config.yaml
n_layer: 11
tie_embeddings: false
seq_len: 512
MLP neurons of a small language model. Each row is named by its layer, matrix (gate and up: input weights; down: output weights) and neuron, and shows model dimensions 128-255. Each number is 128 + 24 x the weight over its row's rms, rounded and kept within 0 to 255. A neuron's up and down rows have the sign that makes its largest values positive.
Before each neuron's rows, "fires in" lists the words (lower case) most often at its 100 highest values on Wikipedia text that the model never trained on; "fires on" lists the tokens most often at its 100 highest values on Wikipedia text that the model never trained on.

fires in: "at", "in", "on"
fires on: " at", " in", "l", " on"
L3.gate190 [107 136 128  76 115 117 118 110  94  91 158 146 166  98 110 126 109 173  99  83  68 146 150 108 179 132 116 122 105 108  76 114  97 116 149 180 124 115 162 132 131 157 151 126 176 166 180 171 138 119 115 169 171 118 127 128 116  98 120 131  88 138  95 152 136 115 103 117 108 144 153 118 115 129 127 163 141  95 127 127 155 118 145 111 129 124 129 126 112 108 107 119 135 131 116 156 149 116  91 148 156 127 114  98 152 134 119 154 132 143 153 139 172 125  95 167 156 111 148 142 126 160 131  75 111 151 138 143]
L3.up190 [149 116 136 106  91 140 115 154 137 155 114 112  71 112 106 134 121 133 138 140 154 124 143 149 181 130 104 155 136 106 123 137 105 153 109 166  69 130 145 113 142 142 141 160 156 122 129 167 137 117  89 111 108  73 111  90 121 108 156 148 137 122 129 106  88  54 123  92  87 132 104 116 108  80 113 135 161 128 153 151 126 112 127 129 109 138 140 116 176 113 168  85 136 131 124 151 135 184  99 127 122 137 137 121 149 114 123 162 132 152 121 146 129 141  96  91 136 131 145 128 125 140 154 108 137 199  87 144]
L3.down190 [147 171 113 143 125 114 117 116 135  76 114 173  92 123 112 106  91 138 180 104 141 163 114  93 131 126 134 122 127  94 132 142  95 110 100  96  85 134 135 145 154 115 122 116 169 171 121 124 108 162 130 148 127 154 126 165 106 117 140  95 164 121 127 131 158  81 142 100 113 147 163 174  91 134 126 145 125 130 106 145  91 162 161 134 134 129 125 121 119 100 148 124 125 146 108  96  88 123 137 114 186 101 143 107 111 138 123 143 120 108 124 157 121 146 125  93 120 142 191 153  92 117 131 138 105 141 184 110]

fires in: "of", "for", "in", "to"
fires on: " of", " for", " in", " to"
L3.gate485 [137 108  93 124 161 121 142  96 148 137 115 157 129 115 119 156 119 191 113 134 112 111 149 160 161 115 160 109 134 113 107 127 147 116 129 137 145 142  98 102 103 121 146 114 141 124 153 133 120 161 151  95  99 113 118 115  90 138 151 125  96 137 126 125 133 127 125 154 153 113  89 104 133 158 107 175 162 164 126  83 139 112 152 130 138 181 160 148 128 120 124 131 163  89 124 143 174  62 120 140 107 158 160 151 115 156 139 142 123 114  65 145 111 118 135 121 126 138 126 144 176 125 115 167 133 179 138 131]
L3.up485 [114 101 119 122  99  94 113  78  64  85 122 123 157 126 120 112 166 159 115 117 126 144 115 122 104 101 108  97  80 126 108 109 139  70 128 112 103 161 159 104 150 139 105 146 145 118 111 156 140 116 130 115  91 157 116 130 157 134 116 145 144 145 125 125 167  84 131 115 117 139  93 124 152 126 145 162 103 142 140 118 130 125 134  67 137 122 124 170 140 151 144 108 146 128 116 121 120 101  97 127 109 163 132 127 102 153 156 174 177 144  89 167 165 106  92 124 168 115 103 158 122 132  91 150 150 155 114  82]
L3.down485 [111  87 167 122 111 110 130 138 118 109  79 110  99 126 147 125  89 127 146 135 121  87 131 144  74 134 159  95 128 140 115 129 151 155  99 158 126 105 130 121 141 151 139 132 144 102  85 155 100 128 124 107 100 158  96 123 146 131 156 186 137  96  78  81 153 161 104 124 144  82 142 156 134 102 155 121 140 145 149 115 159  76  88 128 110 124  99 144 114 119 126 139 131 120  90 131 118  76 153 137 136 159  92 138 128 133 100 136 130  86 139  72 115 147 146 148 117 102 130 123 121  83 146 102 134  92  96 125]

fires in: "on", "of", "in"
fires on: " on", "On", " of", " On"
L6.gate433 [135  28 119 159 167 116  97 159 135 126 153 109 145 121 144 107 134 166 121 134 115 157 140 134  88 131 107 136 129 115 129 151 112 119 113 151 108 122 122 150 148 139  86 134 128 107 142 148 136 156 126 110 112 136 119 139 115 143 151 123 139 110 123 135 161 131 125 202 139 146 104 107 182 167 117 118  99  88 146 154 119 138 103  86 170 129 147 130 105 111 111  99 127 121  86 120 149 126 133 139 135 112 181 143  78 118 142 140  99 167  97 132 123  91 126 140  96 160 109 159 158 129 126 127 107 129 107 145]
L6.up433 [120  89 108 138 160 128 135 144 141 120 129 132 130 119 117 143 129 110 119 110 124 127 109 141 100 138 142 106 156 142 115 158 110 122 130 142 111  91 111 151 147 147 101 101 129 103 101 125 119 128 112 126 139 170 107  72 144 114 126 110 132 125 126 162 167 133 131 132 164 121 108 135 173 130 119 151 166 139  85 111 129 143 117 114 131 144 111 134 141 134 128  89 147 145  73 123 153 129 149 115 128 123  97 148  94 159 114 153 163  98  99 108 149 166 162 118 111 144 133 105  98 103 112 163 101 132 117 143]
L6.down433 [ 95  78  77 127 126 120 136 151 114  98 124 141 136 102 125 155 121 147 112 162 150  82 124 131 123  94  94 143 144 140 144 117 121  88 136 154 149  86 124 117 197 120 128  79 124 106 130 121 103 145 117 140 109 104 137 100 145 120  98 132 123  66 118 146 155 123 130 198 115 124 148 132 112 151 149 147 103 126 114 122  83  80 133 151 131 183 137 122 163 140 118 143 160 126 140 107 115 122 119 155 101 104 152 128  70 158 135 142 132 170 156 137 109 101 149 121 137 119 116 113  89 165 118  74 114 156 132 114]

fires in: "these", "other", "those", "two", "all"
fires on: " these", " other", " two", " all", " those", " These"
L5.gate744 [ 78 151 114  75 192 110 128 174 132 142  96 128 124 115 155 143 158 166  48 148 164 131  99 128 133 133 141  90 170 104 143 102 140 151 151 132  98 124 107 114 114 130 130 144 114 122 117 186 142 183 146  89 140 151 123 110 112  81 130 151 153 110 100 132 124 162 144  70 145  90 131 105 124 137 140 128 132 154 113 108 141  95 119 103 129  92 142 157 131 147 182 113 132 121 148 117 145 102  94 120  98  93 128 139 122 119 158 169 143 107  82 112 159 180 145 104 129 130 120 142  87  99 154 130 129  95 136 123]
L5.up744 [108 154 105 160  89 106 155 165 112 115 102 115 176 137 148 117 126 110 139 143 106 131 159  84  99 140 157 190  93 154 157 114 119 129 127 133 122 100 114 125 128 146 164 125 165 146 130 114 171 147 111 165 148 129 153 180 132 113 127 123 128 115 105 161  93 188 120 137 118 142 138 132 112 103 109 147  96 165 147 140  97 123 135 105 141 110 118 140 118 143 119 100 103 132 103 156 119 176 141 143 108 124 172 125 117 122 134 138 178 140 166 106 101 137 191 132 100 134 161 133 133 102 128 101 118 125  82 158]
L5.down744 [ 86 112 157 113  81  94 145 128 110 143 119  59 136 170  94 109 121 154 159 124 116 200 102 122 112 102 116 120 156 108 144 141 127 115 168 164 128 114 119  53  94 157 104 138 117 121 150 119 134 108 108 162 110 132 111 114 137 124 107 146 153 107 157 145 139 153 111 138 115 123 132 118 125  95 126 150 100 120 148 173 122 117 141 125 154 109 155 114 123 181 150  88  86  90 135 156 126 150 126 147 123 133 166  85 142 127 115 122 158 165 161  86 106 130 142 146 142 107 130  95 142 138 101 110 159 136 115 109]

fires in: "of", "about", "on", "from"
fires on: " of", " about", " on", " from"
L3.gate124 [119 112 116 169 118 117 174 138 127 137 118 175 141 146 127 100 148 115 103 135 159  93 122 117 122 165  96 144 150 101 121 193 188 131 158  92 133 157  97 134 141 117 111 129 127 159 126 181 207  88 141  97 145 101  61  87 139 182 134 108 125 164 137 110 165 119 112 122 110 105 140 117 150 122 124 131 109 128 114 117 140 103 167 101  89 141 115  81 124 136 112 146  83 111 125 103 128 126 135 111 166 131 147 128 123 135 157 114 149 116 135 152 112 137 113 115 104 118 113 147 146  97 152 113 160 148 117 133]
L3.up124 [ 94 114 129  92 126 156 163 123 150 145 118 104 123 183 104 131 150 138 121 129 144 120 128  80  66 120 129 119 105 121 118 172  99 108  81  92 122 115 165 121  94 103 102  88 130 129 108  88 118 103  78 168 135 121 135 178 147 153 157 132 121 119 134 120 175 103 108 127 103 154 139 117 117 137 123 121 141 129 103 139 121 157  75 109 104  74  74 168 112 136 146 140 132 123 117 113 151 136 150 116 132 140 136 120 137 165 140 137  99  82 145 149 169 132 113 110 134 152  92 158 125 134 132 128 119 121 117 134]
L3.down124 [144 111  81 143 124 131 123 137 152 153 150 118 107 149 118 103 146 170  94 127 127 120 132 123 145 128 158 164 114  73 134  96 121 104 120 112  90 139 112  90 122 120 113 112 126 135 150 100 137 155 167 141  67 114 102  92 101 120 120 135 142 131 151 148 150 122 150 103 144 139 116 142 146 107 152 103 146 160 139 141 112 135 109 177 129  94 109 149 138 131 103 125 136 151 112 127 138 109 135  97 109 116 123  82 154 204 148 168 112 109 118 146 146 117 154 149 140 134 102 129 158 125 113  92 152 133 127 149]

fires in: "other", "more", "become", "also", "are", "similar"
fires on: " other", " more", " Other"
L3.gate429 [155 133  91 170 147 135 121 149 119 122 106 141 137 113 102 143 145 123 108  74 136 129 148 117 129 136 116 116 146 110 104 114 164 120 117 107 135 120 102 125 110  95 119 176 139 126 143 180 120 114 119 129 100 105 140 134 149 136 158  69  82  93 109 156 107 130 119 133 102 108 106 109 148 116 153  79  87 107 164 117 138 142 135 147 132 117 141 124 118 139 133 141 161 155 136 130 144 115 147 155 108 128 138 165 112 124 110 142 142  96 152 113 151 132 169 144 119 135 143 133 118 123 132  89 117 109 138 128]
L3.up429 [159  99 138 119 104 144  99 146 104 148 148 119 101 113 138 151 174 141 100 139 117 141 109  95  98 141 152 168 186  85 119 140 119 123 120 102 142 155 128 128 130 118 132 128 144 118 140 153 112 177 127 114 149 103 143 133 175 130 112 137  84  91 136 170 122 126 131 121 120 123 164 161 131 107  87 125 132 138 155 133 136 158 108 134 120 132 101 138 140 158 149 128 112 176 172 149  92 114 134  81 150 162 138 157 134 146 109 112 147 133 190 141 146 119 173 118 122 146 115 128 124 128 146 116 143 103 121 128]
L3.down429 [120  80  95 105 123  94 135 130 137 107 165  94 145 131  96 151 140 139 139 139 174 131 140 145 126 104 135 102 155 134 128 145 103 133 117 108 129 163 134  86 111 156 105 175 123 132 106  97 144 127 119 124 121 111 191 133 126 110 120 134  97 139  64 100 161 119 134 121 145 133 121 137 126  78 143 111 137 118 113 102 106  96 140 150 175 123 112 152 122 145 140 176 130 128 101  83 128  99 104 103 117 128 131  92 101 135 103  98 128 115 101 147  97 131 112 117 124 121 136 153 115 122 139 132 145 111  83 160]

fires in: "in", "for", "to"
fires on: " in", " for", " on", " to"
L5.gate219 [133 131 145 119 130 118 182 143 153 148 106 195 119 106  87 142 122 122 131 164 105  97 102 100 163 126 123 136 111 144 127 133 136 123 184 124 109 111  89  90 139  96 105 148 144 144 128 108 136 108 119 127 148 126 124 107 171 146 112 137 125 114 158 132 146 127 140  91 106 117 108 114 122  95 140 126 135  80 128 102 104 121 154 108 151 146 124  93 146 108 107 113 102 179 140 116 107  94 113  88 141 102 116 177 106 113 101 135 109 118  99 136 109 152 113  90 165 104 119 122 131 111 110 191 124 112 120 155]
L5.up219 [ 70 135 127 106 135 131 107 115 129  97  73 191  97 146 110 146  84 135 103 153 106 116 147 185 125 133 160 136 149 127 135 146 106 138  97 112 146 108 115 112 124 121 112 159 109 136 149 126 136 151 154  84  76 130 159 136 110 139 105 109  99 125  91 128  85 126 133 119 147 122 131 102 129 141 156 111 161 139 113 106 112 139 124 149 103  95 150 121 145 133 120 113 135 122  99 127 138 156 109 141 112  79 103 133 118 154 125 179 135 138 121 130 127 136 153 153 171 139 145 121  99 186  62 132  75 106 129 140]
L5.down219 [142  99 149  93  97 137 113 170 125  93 137 118 150 136 118 152 122 107 144  87 114 105 149 113 117 145 158 138 132  87 163 154 174 117 128 137 100  96 122 109 140  88 124  98 113 127 133 124 142 144 121 132 120 178 153 153 152 158 107 140 146 106 133 167 155 132 114 148 125 112 137 104 153 113 121 130  94 119 165  99 155 137 124 121  99 113 116 141 153 116 105  80 150 135 102 172 161 105 140 142 102 107 122 145 107 128 125 156 122 148 135 102 153 125 137 115 136 152 159 175  93 149 146 139 179 158 109 158]

fires in: "for", "tomb"
fires on: " for", " to", " in"
L4.gate394 [178 112 132 104 145  86 162 146 167 137 124  97 133 146 135 187 149 130 120 120 144 128 125 154 141 134 120 137  99 121  89 147 143 144 119 125 178 102  70 116 141 137 130 108 154 116  95 147 143 102 121 117 187 163 116  86 156  70 143  94  93  73 153 145  91 100 124 138  95 107  92 151 135 150 149 113 107 141 128 132 128 130 174 125 125 128 126 143 153  96 108  87 145 152 127 112 138 129 132  95 116  81 140 149 116  97 118 152 142 121 135 149 145 139 158 122 151  86 119 109 136  87 131 113 124 124 169 110]
L4.up394 [138 152 141 157 165 114 164 117 125 148 118 133 165 136 122 139 105 144 136  52 116  88 152 177 144 122 130 152 151 138 148 191 113 108 151 124 141 129 102 125 163 106 120 134 118 203 114  77 133 130 156 126 151 135 150 151 178 145 127  88  95 155 114 141  97 156 102  87 169  95 119 120 138 131 136 123 135  82 138 119 127 104 129 132 113 117 120 133 136 118 150 119 117  94  93 107 130 154 104 103 140 124 102 120 144 177 161 131 127  93 107 146 103 129 118 155 118 104 126 144 100  86 110 143 104 104 173 120]
L4.down394 [111 133 156 100 118 123 105 174 103 109  86 155 155 111 109 118 107 127 158  84 123 107 172 109 114  95 142 139 135 105 150 159 116 130 138 166 117 134 134  96 142 115 121 113 154 172 129 118  74 135 165 120 123 127 139 185 147 159 117 107  96 126 142 102 163 170 127 165 147  77 148 122 152 108 156 140 142 125  97 122 114 110 101 110 148  97 142 140 109 140  71 127 144 154 143  96 135 143 128 143 135 110 147 144 136 184 109 150 112 130 135 144 133 143  92 158 125  79  86 135 111 134 132 136 129 101 121 178]

fires in: "also", "all", "both", "instead", "mainly", "still"
fires on: " also", " all", " both", " instead", " mainly", " still"
L3.gate155 [133 181  99 112 156 136 123 164 108 122 142 110  99 148 145 162 118 138 154 137 120 102 142 108 111 130 158 148 114 136 157 115 141 147 185 146 141 106 124 137  95 120 118 166 133 101 105  88 143 101 124 150 136 143 135 132 148  76 187 129 126  88 109 129 116 114 108 113  69 161 154 163 119 147 138 130 159 107 126 127 168  91 129 100 109 128 111  67 136 111 165 127 136 112 101 139 166 154 132 119 173 128 111 118 111  79 132  97 159 146  75 169 120 104 148  96 127 118  86 148 120 144 101 115  82 126 152 122]
L3.up155 [142 132 105 137 142 101 150  71 110 132 136 119 125  72  86 139 120 152 135  77 133 110 174 111 144 134 169 134  96 118 121 137 111  76 141 142 153 130 116  99 100  80 179 124 124  97 146 123  99 124 136 156 118 182  77 125 143 111 135  82  89 129 135 116 120 130 133  90  89 125 148 121 103 102 162  65 117 145 144 124 120 169 162 116 136 124 150 134 160 160 135 100 114 111 150 114 142 141 122  82 168 166  94 157 109 110 144 102  88 103 136 104 105 138 140  99 149 125 183 107 139 158 115 125 143 129 128 141]
L3.down155 [ 95 145 153  79 117  77 172 136 114 100  87 105 137 101 154 139 136 148 128  74 122 102 144 125 137 144 150 124 111 149  94 178 137 129 102 123  84 132 126 128 113 107  98 158 117 138  89 139 147 128 173 124  74 144 109 122 136 177 110 145 120 150  97 117 147 120 131 123 112 111 123 129 136 123 124  94 106 121 104  96 132 106 124 106 134 136 146  92 113 148 138 111 109 141 102 145 129 152 130 135  84 157 128 129 136 110 148 103 140 192 154 104 180 117 161 113 138 125 136 158 131 144  91 134 127 131 137 112]

fires in: "other", "two", "of", "many", "three"
fires on: " other", " two", " of", " many", " three", " four"
L5.gate721 [ 78 168 131 177 154 101 135 186 119 117 100 102 106 153 122 166 123 146 124  80 127 158 134 108  96 146 147  95 171 124 138 127 143 128 113  99 144 138 131  91  91 109 151 111 134 136 120 186 177 145 124 125 113 143 159 167 136 117 107  91 117  91 122 128 179 158 124 120 105 153 107 125 103  96  93 114 125 175 132 111 106 129  87  93 141 153 135 174 126 121 136 117 138 176 118 145 169 160 142 113 136 140 161  62 145 109 123 127 146 140 154 137 122 135 131 136 117 150 139 134 122 117 121 126 130 152 108 169]
L5.up721 [ 97 150 143 110 111 110 129  64 140 107 142 111 148  81  97 119 130 129 123 131 146 114 160 166  96 132 116  67 105 174 100 100 145 140 127 129 139 115 113 123 122 137 110 133  94 127 144 103 166 118  76 150  82 127 149 142 118 127 173 122 156 139 101 117 107 150 118 111 100 132 124 130  84 122  92 131 116 101  82  83 176  80 110 167 121 159  91  93 106  91 150  84 159 126 100 115 149 142  99 136 159 115 129 116 141 125 141 135 131 114 104 120  98 173 169 117  93 149 100 135 127 125 148  88 129 126 105 114]
L5.down721 [124 140 162 132 134 121 132 150 109 118 129 111 124 131 138 113 113 140 127 125  62  90 102  92  93 175 123 148 122 128 103 113 157 110 137 161 141 119 128  23 115 115 118 143 120  82 141 167 126 118 107 138 107 123 116 125 154  95 156 145 136  91 170 123 135  80 140 158 116 118 126 137 131  99 121 160  94 112 101 121 122 123 118 121 138 113 155 137 104 143 124 147 114 148 125 160 140 115 105 134 119 133 107 114 135 125 150 118 100 115 131 114 119 160 142 104 149 148 137 116  99 159 150 185 140 110 108 160]

fires in: "on", "in", "about", "to", "between", "for"
fires on: " on", " in", " about", " to", " between", " for"
L5.gate268 [111 109 127  90 120 136 143 130 103 121  48 157 110 181 141  69  88 133 141 112  98 114  80 147 115 161 133 140 123 134 110 109 169 138 131 146 123 168 151  88  97 125 133 172 118 177 135 164 142 131 117 100 116 126 102 144  67 146  89 108 124  83 114 126 156 167 138 125 134 126 124  97 123 129 148 145 130 136 115 114 148 145 106 107 157 144 131 133  84  82 135 112 108  91 109 163 116 141 149  83 136 122 140 157  88 148 162 113 124 137 121 122 123 117 130 154 103 129 143 145 117  80 138 105 145 156 115 147]
L5.up268 [ 95 144  84 133 138 111 111 124  97 148 118  96  80 146 170 117 137 116 104 113 109 132 125 106 145 122 110 141 159 138 124 111 113 130  99 150  77  99 137 129 113 136 154 111 101 113  80 129  92 127 149 105  73 123 169  97 137 119 158 130 134 109 117 126  96  99 119 131 126 101 118 103 162 112 141 149  77 172 114 103 140 111 110 111  62 193 140  67  94 123 132 123 108 118 131 111 104 155 129 161 145 153 106 116 117 105 155 132 145  86 142 121 146 134 143 111 117 134 165 167 110  88  94 133 102 172 162 165]
L5.down268 [ 91 121 152  73 121 146  97 158 167  88 111 134 102 142 125 143 125 112 116  84 128  57 168 115  90  90 128 104 147 125 131 150 234 141 110 104 118  89 146 120 126 101 135 119  87 152 146 145 106 128 134  99 116 113 144 135 128 111 143 108 138 169 121 123 151  99 106 125 130 152 124 173 144 154 113 138 160  98  97 149 129 175 140 111 106 154 134 151 130 102  99 112 105 179 114 146 104 149 126 140 143 160 131 171  94 146 124 139 161  91 147 183 143 132 115 139 137 129 132 108  99 162 121 105 112 140 135 143]

fires in: "on", "in"
fires on: " on", " in", "in"
L5.gate305 [121 136 178 140 151 130 153 116  87 117 179 110 153 116 119 122 147 151 132 149 171 110 116 113 168 104 123 140 154  95 124  86  98 134 151 123  83  88 164  43 147 112  87 134 146 134 135 127 128 152 155 132 140 145 121 141  99 135 154 108 159 174  81 128 176 117 167 120 167 154 120 119 110 129 119 180 147 117 139 166 126 136  89  92 138 180 166 135 114  87 127 112 125 128 145 101 136 129 122 145 119 112 132 150 128 153 145 104 130 131 105 160 139 151  83 143 174  75 120 109 144 111 145 127  75 144 152 115]
L5.up305 [150 110 136 111 106 128 130 105 131 137 118 134  92 115 164 174 120  94 100 112 151 152 160  88 112 174  90 139 150 156  91 116 121 169 148 128 164 106 119 116 135 119 161 134 177 134 147 147 122  99 112 143 147 125 124 151 155 121 147 111  57  83 145 104  83 144 135 110 104 117  79 131 126 112 122 139 159 137 107 130 121 131 146  56 132 100 145 155 128 139  99 114 114 118 150 139 135 149 155 129 113 173 140 111 133 129 183 127 171 139 145 110 109 115 187 105 107 122 126 118 132 127 128 122 116 120 138 154]
L5.down305 [121  89 123 126 125 133 112 130  95 128 159 110 108 106 134  89 112 110 145 145 173 113 114 129 152 144 151 133 116 146 102 148 146 129 131 126 128 140 180  76 144 105 108  84 125 177 107 128 113  73 118 116 132 169 132 111  90 156 119 116 134 136 138 158 123  96 172 100  89  94 160 127 131 166 159 120 167 101 107 138  99 161  81 112 102 132 102 115 161  98 141 151 190 118 118  80 103 114  89 148 126  93 139 136 115 135 123 103 156  87 136 126 107 153 113 175 131 161 175 142 165 117 100 127  91 113 138 106]

fires in: "of", "were", "from", "on", "originally"
fires on: " of", " were", "8", " from", " on"
L3.gate214 [107  82  99 133 156 111 112 121 153 122 132 129 146 161 146 134 123  86  99 137 125 141 115 133 141 124 156 165 152 161 155 121 106 138 125 115 121 146 120  94 164 127 128 149 150 135 110 144 159 114 146 113 141  79 112  94 163 142 135 153 180 122 124 122 167 102 151 138 113 104 156 146 109 122 150 134 149 132 126 144 197 147 107 150  74 174 110 169 130 118 165 136 120 129  90 134 134 153 138 173  96 168 143 137 134 131 127 124 151  94 137 128 148 157  99 143 127 109  88 134 108  67  89 120 137 147 178 148]
L3.up214 [154  93 136  89 144 117 123 154 145  90 113 149 135 130 127 147 152 120 112 121 121 157 161  88 160 145 133 136 126 146 142  97 143 116 128 109 144 143 141 131 160 125 153 142 159 117 113 164 149 104 116 124  98  98 131  98 127 157 134 135 176 136 133 104 158 131 149  89 105 135 163 100 117 105 176 117 154 134 146 123 145 151 132 112 111 155 171 173 128 129 149 172 151  80 144 157 161 149 124 140 130 141 137  91 148 146 141 137 149 151 120 106 169 107 135 104 110 123 122 134 118 156 129 107 165 163 141 116]
L3.down214 [116 135 110 156 120 138 145 144 132 168 126 124 116 102 143  97 102 132  92 142 134  79 116 147 107 145 114 117 147 142 129 126 141  93 130 134 114 143 143 117 161 172  79 108  93 102 117 210 139 162 138 116 118 155 161 125  81 103 112 101 135 103 146 129 125 117  78 165  91 140 128 124 164 168 117 113 109 115 154  87 108 120  80 121 128 166 127 109  93 146 105 124 117 152 116 114 118 114 106 113 137 144 130 155 148 166 133 161 126 120 140 119 126 155 156 141 107 112 156 122 136  73 107 128 140  98 107 119]

fires in: "for", "to", "on", "in", "between", "about"
fires on: " for", " to", " on", " in", " between", " about"
L4.gate421 [116 129 135 126 100 177 148 155 130 143  94 155 146 117 176 123 105 132 114 159 118  97 115  81 163 124 131 156 126 166 132  96 129 120 161 124  90 155 125 113 120 139 100 138  95 144 124 113 134 130 126 100 142 149 115 106 117 156 117 148  99 147 123 128 108 110 137 125 149  86 111 152 121 135  65 124 115 122 140 106 137  82 116  88 134 141 133 158 144  94 123 154 129 117  89 117 145 109 144 120  92 135 100 151 141 139 147 154 153 124 116 152 108 166 130  96 146 137 151 151 160  61 139 146 124 118 113 186]
L4.up421 [101 109 128 144 128 140 149 122 102 133  95 112 141 125 136  82 107 151 119 135  82 162 130 132 164 130 151 117 130 175 128  82 179 106 166 135 121 102 137 110 119 128 163 150 123 150 106  98 156  97 150  76 157 170 108 132 139 111 103 159  97 168 136 131 153 104 111 126 101 128  94 152 144 123 162 162 130 142 118 126  85  92 145 121 123 135 151 145 175 118 135 131 137 104 113 128 140 100 155 142 144 110 103 142 123 145 148 115 102 153 179 103 105 124  96 139  76 111 108 145 103 129 121 159 143 155 133 153]
L4.down421 [139 155 126 165 140 152 139  84 127 105 110 137 141 150 153 107 139 163 110 119  92  62  85 135 119 124 108 108 144 135 137 133 158 112 148 146 107 154 124 105  92 139 132 138 125 108 147 159 116 159 129 120  89 165 124 113 106  99 109 109 125 100 125 109 137 143 165 120 118 134 154 151 121 101 122 152 135 185 132  92 114 148 100 155  98 175 149 147  97 117 122 116  96 154  79 141 132 113 121 107 139 128 137 119 135 121 135 164  96  89 147 130 139 126 100 175  96 147  96 119 144  76 148 147 146  89 100 123]

fires in: "of", "are", "he", "were", "had", "2"
fires on: " of", " are", "2", " He", " were", " had"
L5.gate201 [122  79  97 134 108 134 160 132  99 137 111 130 113 156 106 123 110 128 134 191  95 121 132 130 128  98 117 123 134 104  86 149 119 104 157 105 109 116 127 164 109 125 156 107 166  84 115 107 162 171 143  97  89 136 145 141 108  85  91 102 126 104 126 148 157 156 118 126  98 145  61 146 109 126  83 133 116 117 136 126 167 115 126 118 109 194 122 104 111 159 139 164 145 103 135 175 123  85 135 154 126 114 125 127 110 133 163  87 125 106 181 128 163 160 110 109 104 107 136 176 135 104 115 121 150  87 137 158]
L5.up201 [138  87 116 127 140 104 115 106  98 185 123 144 111 111 131 140 126 163 140 116  83 125 112 114 115 120 106 125 114 120  74 118 122 107 152 156 130 104 107 119 164 141 137 119 120  90 112  95 138 123  90 136  98 136 124 141 120 111 133  89 153 104 116 177 139 122 115  94  95 123 106 148  96 164 126 135 160 172 128 128 104 118 116  86 163 157 153 112  95  95 123 131  93 172 131 149 176 136 101 149 156 141 133 111  99 128 115  96 133 140 128 148 156 138 118 127 136 180 144 179 149 148 114 101 109 121 131 139]
L5.down201 [151  66  98 120 110 179 123 162 130 158 155 133 115 123 126 157 152 110  66 114 127 106 134 130  70 123 122  55  89 100 111 146 148 144 139 128 112 160  78 111 101 139 107 118 163 145 130 143 126 119 150 114  82 135 154 159 118  92 139 143 111  99 156 125 117  95  84 111  97 163 127  90 162 143 129 138 136  74 123  88 141 106 146 133 150 146 101 122 118 131 124 124 120 116 122 135 170 128 186 130 102 128 156 150  76 103 114 111 138 113 109 106 123 194 172 137 103 119 117 137 116 142  86 132 152 140 111 135]

fires in: "two", "of", "few", "other", "various", "three"
fires on: " two", " of", " few", " three", " other", " various"
L4.gate322 [145 100 139 125 153 106 107 156 116 183 141 108  78  97 162 147 145 131 135 163 114 179 130  90 118 126 162 130 100 131 182 142 116 167 133  95 110 127 164 138 103 130 130 136 141 147 128 141 122 149 112 116 118 154 128 150  94 109 104  87  73 117 164 100 127 171 119 110 140 154 137 114 141 158 154 109 119 116 138 100 100 112 133 141 123 160 134  98 154 132 204  96 104 119 103 151 134 132 104 118 116 147  93 138  86 126 154 111 112 119 149 127 154 136 134 107 124 127 162 145 110 104  80 124 153 140 142 134]
L4.up322 [ 92 144 112 141 148 115 134 138 178  98  90 128 125 133 121  96 116 123  88 113 118 151 148 141  70 105 113 140 131 167 149 108 121 148 103 169 151 106 147 144 109 130 129 137 144  78 129 104 122 135 112 169 120 114 127  97 131 131 141 175 111 118  96 149 125 130 118 170  84 111 122 118  71 125 138 144 160 107 123 144 130  96 123 125  62 177 138 138 101 154  81 117 139 152 114 126  73 117 159 154 123 119 147 142  86 140 141 182 189 158 120  75 123  86 178 148 169 151 122 112 127 110  96 102 137 138 118 124]
L4.down322 [160  94 149 110 116  93 149 156 136 123  90 122 149 108 148 152 137 104 136 141 101  96  99  88 131 196 107 128 119 141 131 115 128 104  96 117 107 116 130  94 109 119 151 174 169 133 141  99 149 155 139 157  98 124 106 135 172 109 104  96 154  77 128 156 144 143 128  86 100 111 136 127 109 147 128 128  99 148 161 115 124 151  89 142 145 126 152  82 176 158 165 115 141 140 143 171 146 137 144 111  84 131 121 119 139 153 152  96 131 137 123 138 173 147 154 125 125 159 109 110 156 146 106 122 165 140 137 159]